From a checkpoint of a small transformer trained on Wikipedia: capped logits.
MLP neurons of a small language model. Each row is named by its layer, matrix (gate and up: input weights; down: output weights) and neuron, and shows model dimensions 480-575. Each number is 50 + 15 x the weight over its row's rms, rounded and kept within 0 to 99. A neuron's up and down rows have the sign that makes its largest values positive.
After each neuron's rows, "fires in" lists the words (lower case) most often at its 100 highest values on Wikipedia text that the model never trained on. A number after a token or word is its count.

L3.gate648:51 50 55 73 51 52 55 17 59 54 53 46 54 53 00 38 23 58 31 38 32 66 20 53 17 22 43 52 40 43 35 66 66 44 54 55 94 47 76 37 64 33 47 67 91 55 23 74 29 70 50 20 37 40 30 46 37 42 66 47 57 29 49 38 72 24 67 36 47 64 50 65 46 49 45 22 47 48 30 51 57 49 48 43 21 51 39 41 27 40 57 56 62 66 53 63
L3.up648:60 62 55 49 45 61 39 71 34 54 61 82 32 35 48 43 66 27 47 37 76 18 42 31 42 18 50 63 29 52 75 30 44 19 38 56 59 52 61 46 63 32 67 54 54 48 54 40 23 69 77 47 31 73 46 28 57 46 78 59 23 52 36 55 43 47 57 32 53 62 40 53 67 65 57 52 40 75 43 27 52 26 41 52 25 28 46 39 41 48 42 58 64 63 34 48
L3.down648:43 79 49 34 63 44 56 77 35 44 73 52 59 52 66 39 65 66 63 82 91 36 66 45 72 60 46 62 31 46 65 31 45 49 72 51 44 49 65 55 38 45 54 58 56 37 47 53 67 47 47 69 72 53 62 60 43 58 35 60 56 81 59 36 83 59 43 46 38 51 43 76 46 43 46 56 47 51 34 14 58 51 53 33 38 55 54 53 42 66 58 46 38 54 39 30
fires in: "different" 23, "major" 11, "main" 10, "various" 7, "important" 6, "principal" 4

L2.gate165:68 38 46 69 55 51 42 76 29 40 50 45 18 28 00 53 75 91 45 51 68 45 54 53 35 58 51 50 80 24 70 54 65 35 80 35 16 59 47 39 42 53 37 78 34 29 14 32 31 33 62 68 77 47 40 73 21 42 33 81 84 46 24 60 61 32 50 45 28 55 69 46 40 75 52 57 40 61 38 60 47 43 69 50 65 68 61 41 53 33 40 58 30 61 41 57
L2.up165:79 40 57 36 28 29 35 34 38 13 33 44 47 64 61 43 33 67 53 57 35 51 47 58 40 48 28 38 77 84 55 46 56 36 36 40 61 76 75 64 48 73 68 34 66 61 52 54 76 39 48 78 60 65 22 58 54 51 30 65 31 43 67 21 37 39 46 58 36 25 62 54 51 59 50 43 56 51 52 64 44 36 65 48 33 72 43 50 61 45 34 65 38 58 55 56
L2.down165:56 56 54 48 73 68 62 56 58 82 51 61 52 43 53 63 37 32 44 41 54 35 63 38 49 70 40 43 56 37 60 80 47 64 54 51 36 41 34 57 62 14 24 72 45 37 57 57 38 55 67 37 23 32 86 45 39 52 58 67 69 60 42 69 40 64 67 42 71 90 45 32 44 42 50 57 68 51 61 34 67 63 30 37 63 38 63 32 61 62 68 20 50 29 49 52
fires in: "its" 20, "of" 14, "the" 8, "1" 8, "with" 6, "it" 6

L3.gate939:56 41 47 28 31 44 74 52 36 43 55 54 43 62 49 37 53 43 50 86 52 59 58 63 43 40 45 68 63 49 26 67 45 46 46 71 77 28 52 63 61 64 70 60 54 56 49 42 35 65 40 67 72 48 45 51 38 69 39 49 57 40 72 48 73 27 39 42 74 55 56 38 43 63 58 59 71 64 51 81 62 45 50 72 45 31 47 76 53 24 55 65 61 29 64 52
L3.up939:19 63 28 61 45 52 19 46 42 42 62 71 79 54 29 55 39 56 44 47 64 67 69 68 35 62 65 55 72 53 55 43 21 36 31 77 29 45 61 66 59 60 60 49 45 39 36 43 53 44 58 52 15 72 42 40 66 30 44 34 56 55 51 37 45 44 49 34 40 54 18 41 81 53 47 66 37 54 64 39 50 48 41 37 57 74 32 59 46 61 46 40 45 61 65 58
L3.down939:73 19 52 41 43 39 80 60 58 57 43 41 21 49 66 49 53 69 53 45 35 22 31 42 58 44 46 46 39 56 64 56 61 65 61 33 71 50 47 40 48 28 14 37 62 48 52 65 49 50 25 59 79 41 57 59 30 38 51 69 39 49 45 45 56 62 62 57 76 44 75 64 30 61 57 38 69 36 49 48 47 41 49 47 50 27 86 29 52 21 33 60 48 46 67 39
fires in: "when" 50, "to" 11, "new" 8, "and" 5, "since" 5, "as" 4

L2.gate901:60 68 70 33 32 53 04 46 29 48 78 20 20 43 26 58 54 50 67 65 41 53 54 84 78 32 55 38 57 34 57 73 43 75 80 36 32 37 38 29 64 60 54 48 41 39 35 34 46 53 31 46 47 53 17 33 41 44 57 49 44 46 53 55 68 49 46 28 50 45 52 45 73 74 58 29 30 26 59 58 35 47 61 28 65 37 42 52 47 42 84 55 37 63 59 38
L2.up901:50 45 94 48 61 65 57 40 46 63 49 66 59 62 51 62 40 42 12 38 33 24 45 57 50 12 44 36 78 29 31 35 37 54 58 62 50 44 55 54 40 49 66 44 43 62 57 26 63 46 44 55 39 47 40 29 46 42 45 17 74 71 42 40 47 66 57 59 52 52 54 56 74 74 82 27 68 44 53 38 79 56 34 44 48 65 30 33 49 62 62 58 58 53 52 88
L2.down901:50 68 02 79 43 34 51 39 57 34 42 46 45 25 52 48 66 52 88 50 66 57 40 64 55 77 66 74 29 88 47 64 48 46 38 49 41 46 46 46 31 56 48 63 60 36 43 75 34 46 46 63 44 37 57 63 62 54 55 61 35 37 52 55 48 41 44 54 41 45 43 44 54 46 24 59 36 60 34 64 17 41 53 53 55 33 61 54 54 42 34 57 38 34 55 08
fires in: "of" 66

L2.gate1488:50 40 48 52 38 72 20 76 41 53 79 48 49 38 62 63 62 71 38 69 51 65 24 49 74 48 68 50 59 50 57 70 53 68 54 51 63 41 53 51 63 37 60 32 36 43 43 35 54 34 43 40 48 44 41 45 61 51 52 72 53 51 59 48 55 80 44 59 68 49 47 38 30 56 60 48 22 34 64 56 41 41 65 63 62 27 59 64 60 40 50 32 43 48 55 49
L2.up1488:29 41 42 38 65 44 48 72 43 41 22 82 35 29 35 66 34 37 60 41 49 65 33 29 54 58 49 43 25 49 71 50 46 47 41 57 45 44 54 64 51 37 53 39 57 52 57 56 64 53 25 23 26 39 50 43 29 68 39 74 31 48 55 45 30 49 38 36 94 57 20 58 32 46 46 36 45 42 43 66 59 37 57 44 55 30 47 39 32 55 82 60 57 68 69 49
L2.down1488:66 63 57 47 40 58 59 46 53 72 84 29 70 83 69 47 73 62 47 44 63 56 61 76 51 50 70 57 80 69 36 54 53 55 67 39 56 59 48 58 57 47 33 70 39 51 29 55 59 43 86 55 60 49 41 49 58 57 62 23 72 58 35 46 78 47 50 58 19 30 80 45 59 42 55 73 50 63 51 49 31 65 28 64 53 74 56 39 64 40 17 45 47 55 38 55
fires in: "had" 100

L3.gate677:64 13 33 47 49 39 22 25 55 36 50 50 47 48 52 44 50 49 56 96 57 19 95 67 43 50 70 53 54 46 47 78 48 51 70 38 40 46 56 68 54 31 51 49 49 41 11 48 66 54 43 69 65 57 45 45 47 45 17 65 54 49 51 48 55 42 36 51 79 61 57 65 48 60 46 55 57 52 43 70 52 32 48 56 67 77 37 48 09 51 39 52 53 54 74 63
L3.up677:45 36 38 41 34 28 48 54 32 60 75 49 66 62 34 63 51 43 28 64 34 32 28 51 69 63 29 45 65 42 50 40 82 40 72 58 31 47 52 62 63 66 62 60 49 67 24 49 46 35 46 44 36 73 22 55 47 54 53 60 38 62 56 69 37 78 59 33 33 43 68 44 50 59 23 48 57 63 64 41 49 49 49 54 57 84 37 38 68 54 45 44 79 74 31 67
L3.down677:54 66 45 51 41 34 55 43 55 56 26 63 53 38 61 54 41 34 53 48 72 51 66 58 46 50 51 55 50 60 38 33 47 51 28 57 60 52 12 26 48 56 36 37 64 63 72 69 46 45 42 38 50 21 58 39 64 47 52 37 60 40 64 46 43 32 42 62 62 49 31 45 41 47 47 43 62 57 35 40 51 30 59 56 51 00 75 56 52 31 59 66 25 53 51 38
fires in: "of" 66, "in" 9, "and" 4

L2.gate1487:51 58 53 69 52 29 56 77 43 42 47 58 28 68 63 72 34 66 41 57 29 63 40 51 62 53 58 41 57 57 42 45 56 32 47 58 62 54 57 50 54 75 32 41 68 39 36 39 55 37 34 50 29 36 44 36 61 57 53 65 45 61 54 40 61 55 44 50 40 36 34 67 30 77 68 57 29 55 18 55 33 35 49 44 68 47 70 70 25 48 38 61 38 72 42 27
L2.up1487:61 51 61 52 50 53 35 32 69 56 43 44 47 62 54 38 46 52 31 33 31 60 59 58 49 49 46 62 41 69 48 60 50 38 56 65 83 62 50 26 74 28 82 42 48 30 47 64 46 52 68 36 28 57 72 46 57 65 69 52 38 44 42 40 62 66 75 56 45 43 58 39 53 38 44 44 39 43 39 56 51 75 50 37 29 45 34 42 48 39 59 37 66 48 50 67
L2.down1487:34 34 35 61 73 22 60 78 39 48 45 42 44 62 43 61 56 56 52 74 52 47 37 48 36 43 44 43 41 47 58 46 55 62 42 49 55 40 50 52 39 54 44 52 65 40 48 41 69 27 34 65 47 27 45 48 27 69 36 31 51 66 63 56 60 59 25 50 74 45 61 68 47 81 61 36 26 59 00 53 46 15 63 36 49 50 80 91 37 51 20 58 35 53 45 31
fires in: "original" 25, "major" 12, "type" 12, "main" 11, "standard" 8, "important" 5

L3.gate1077:56 74 65 43 67 21 41 35 34 63 59 37 61 51 60 48 72 31 52 74 41 64 44 53 45 45 64 61 61 67 64 59 58 72 85 48 48 49 50 71 41 65 58 27 54 42 17 53 62 62 36 38 50 47 32 04 53 41 40 61 19 69 43 43 21 63 47 43 76 55 68 57 44 48 54 76 46 65 44 28 56 56 74 56 55 46 48 52 71 60 53 39 69 45 37 38
L3.up1077:38 35 55 51 53 42 43 44 41 34 65 68 68 74 73 62 50 53 71 60 52 95 61 66 63 45 40 48 37 71 56 42 42 33 34 67 30 35 45 52 53 53 59 30 60 29 47 50 44 64 34 70 41 44 47 63 15 33 55 50 57 26 64 51 39 60 23 51 59 59 39 31 61 55 73 34 66 63 41 48 45 59 40 68 44 53 43 42 14 58 46 61 46 73 63 66
L3.down1077:57 38 40 39 29 67 45 50 79 49 45 20 61 49 30 50 30 32 36 54 55 12 35 38 48 58 71 56 54 46 54 52 69 67 63 51 58 69 42 33 46 42 45 65 49 65 38 59 47 48 60 30 53 56 34 47 74 61 52 43 38 73 48 46 59 39 63 50 45 41 60 44 64 40 41 58 41 60 61 51 46 53 42 43 44 64 55 64 86 65 56 54 45 43 52 31
fires in: "and" 42, "had" 9, "described" 5, "but" 5

L2.gate34:46 28 74 20 50 51 56 64 60 48 55 44 54 82 61 79 59 43 42 68 66 31 46 66 41 31 39 66 37 63 42 76 36 43 52 28 60 48 62 63 66 29 62 21 29 40 42 54 42 38 54 63 67 28 36 57 42 74 54 37 57 44 60 50 38 72 45 45 59 48 70 53 25 73 60 67 57 48 20 58 32 38 55 31 50 60 37 52 50 46 35 31 43 58 54 19
L2.up34:45 50 71 49 39 49 54 86 63 42 23 67 62 31 42 34 50 39 47 35 73 66 21 39 62 53 30 33 37 11 39 51 42 41 61 55 54 49 49 28 65 81 58 54 63 47 31 55 40 66 55 56 58 20 30 46 30 72 46 65 51 55 46 60 48 36 44 39 53 74 55 84 17 49 46 55 39 48 52 35 50 49 24 60 46 43 44 48 45 71 52 74 41 59 47 67
L2.down34:60 36 43 18 35 43 45 51 41 65 81 35 54 85 49 60 39 56 45 45 52 44 52 50 47 54 70 39 52 68 44 53 44 66 78 53 80 68 51 43 61 45 46 40 46 39 72 59 33 32 58 75 37 58 29 36 46 72 48 36 86 50 55 31 35 63 51 64 41 15 50 29 38 61 44 68 64 67 41 74 46 63 69 57 76 64 58 83 67 55 37 27 57 61 60 15
fires in: "had" 62, "having" 8, "sought" 6, "wanted" 6, "seeking" 4

L2.gate283:67 53 69 50 28 56 38 49 40 75 65 22 36 46 71 48 41 45 35 69 42 23 46 21 44 63 69 54 28 63 49 70 26 51 64 69 47 31 47 34 74 66 72 48 66 52 46 51 80 59 39 49 58 73 71 30 36 44 65 59 38 49 53 24 55 38 41 33 76 24 52 72 50 53 58 37 70 36 27 44 40 51 67 43 53 57 50 44 45 33 42 28 60 49 14 60
L2.up283:46 32 24 37 77 43 60 56 24 30 63 60 57 58 44 31 43 49 76 42 43 38 40 57 57 57 67 61 77 17 95 40 56 62 45 73 27 60 31 60 48 77 58 62 59 33 65 58 48 38 59 36 64 48 39 43 23 62 66 50 49 46 36 31 80 55 52 43 39 48 50 62 21 53 23 74 31 63 69 27 75 47 30 56 32 80 62 30 52 48 30 54 52 32 29 59
L2.down283:62 42 77 53 23 32 39 64 68 56 22 30 32 35 57 58 79 50 34 68 53 49 30 45 42 56 45 35 21 82 28 49 43 48 44 37 63 40 52 38 86 18 32 37 42 66 50 49 60 60 65 59 41 67 60 60 85 47 35 48 46 49 56 70 10 68 41 61 40 54 45 41 46 64 80 28 66 35 31 64 40 45 58 56 58 33 45 84 26 54 68 46 55 65 68 40
fires in: "in" 76, "university" 7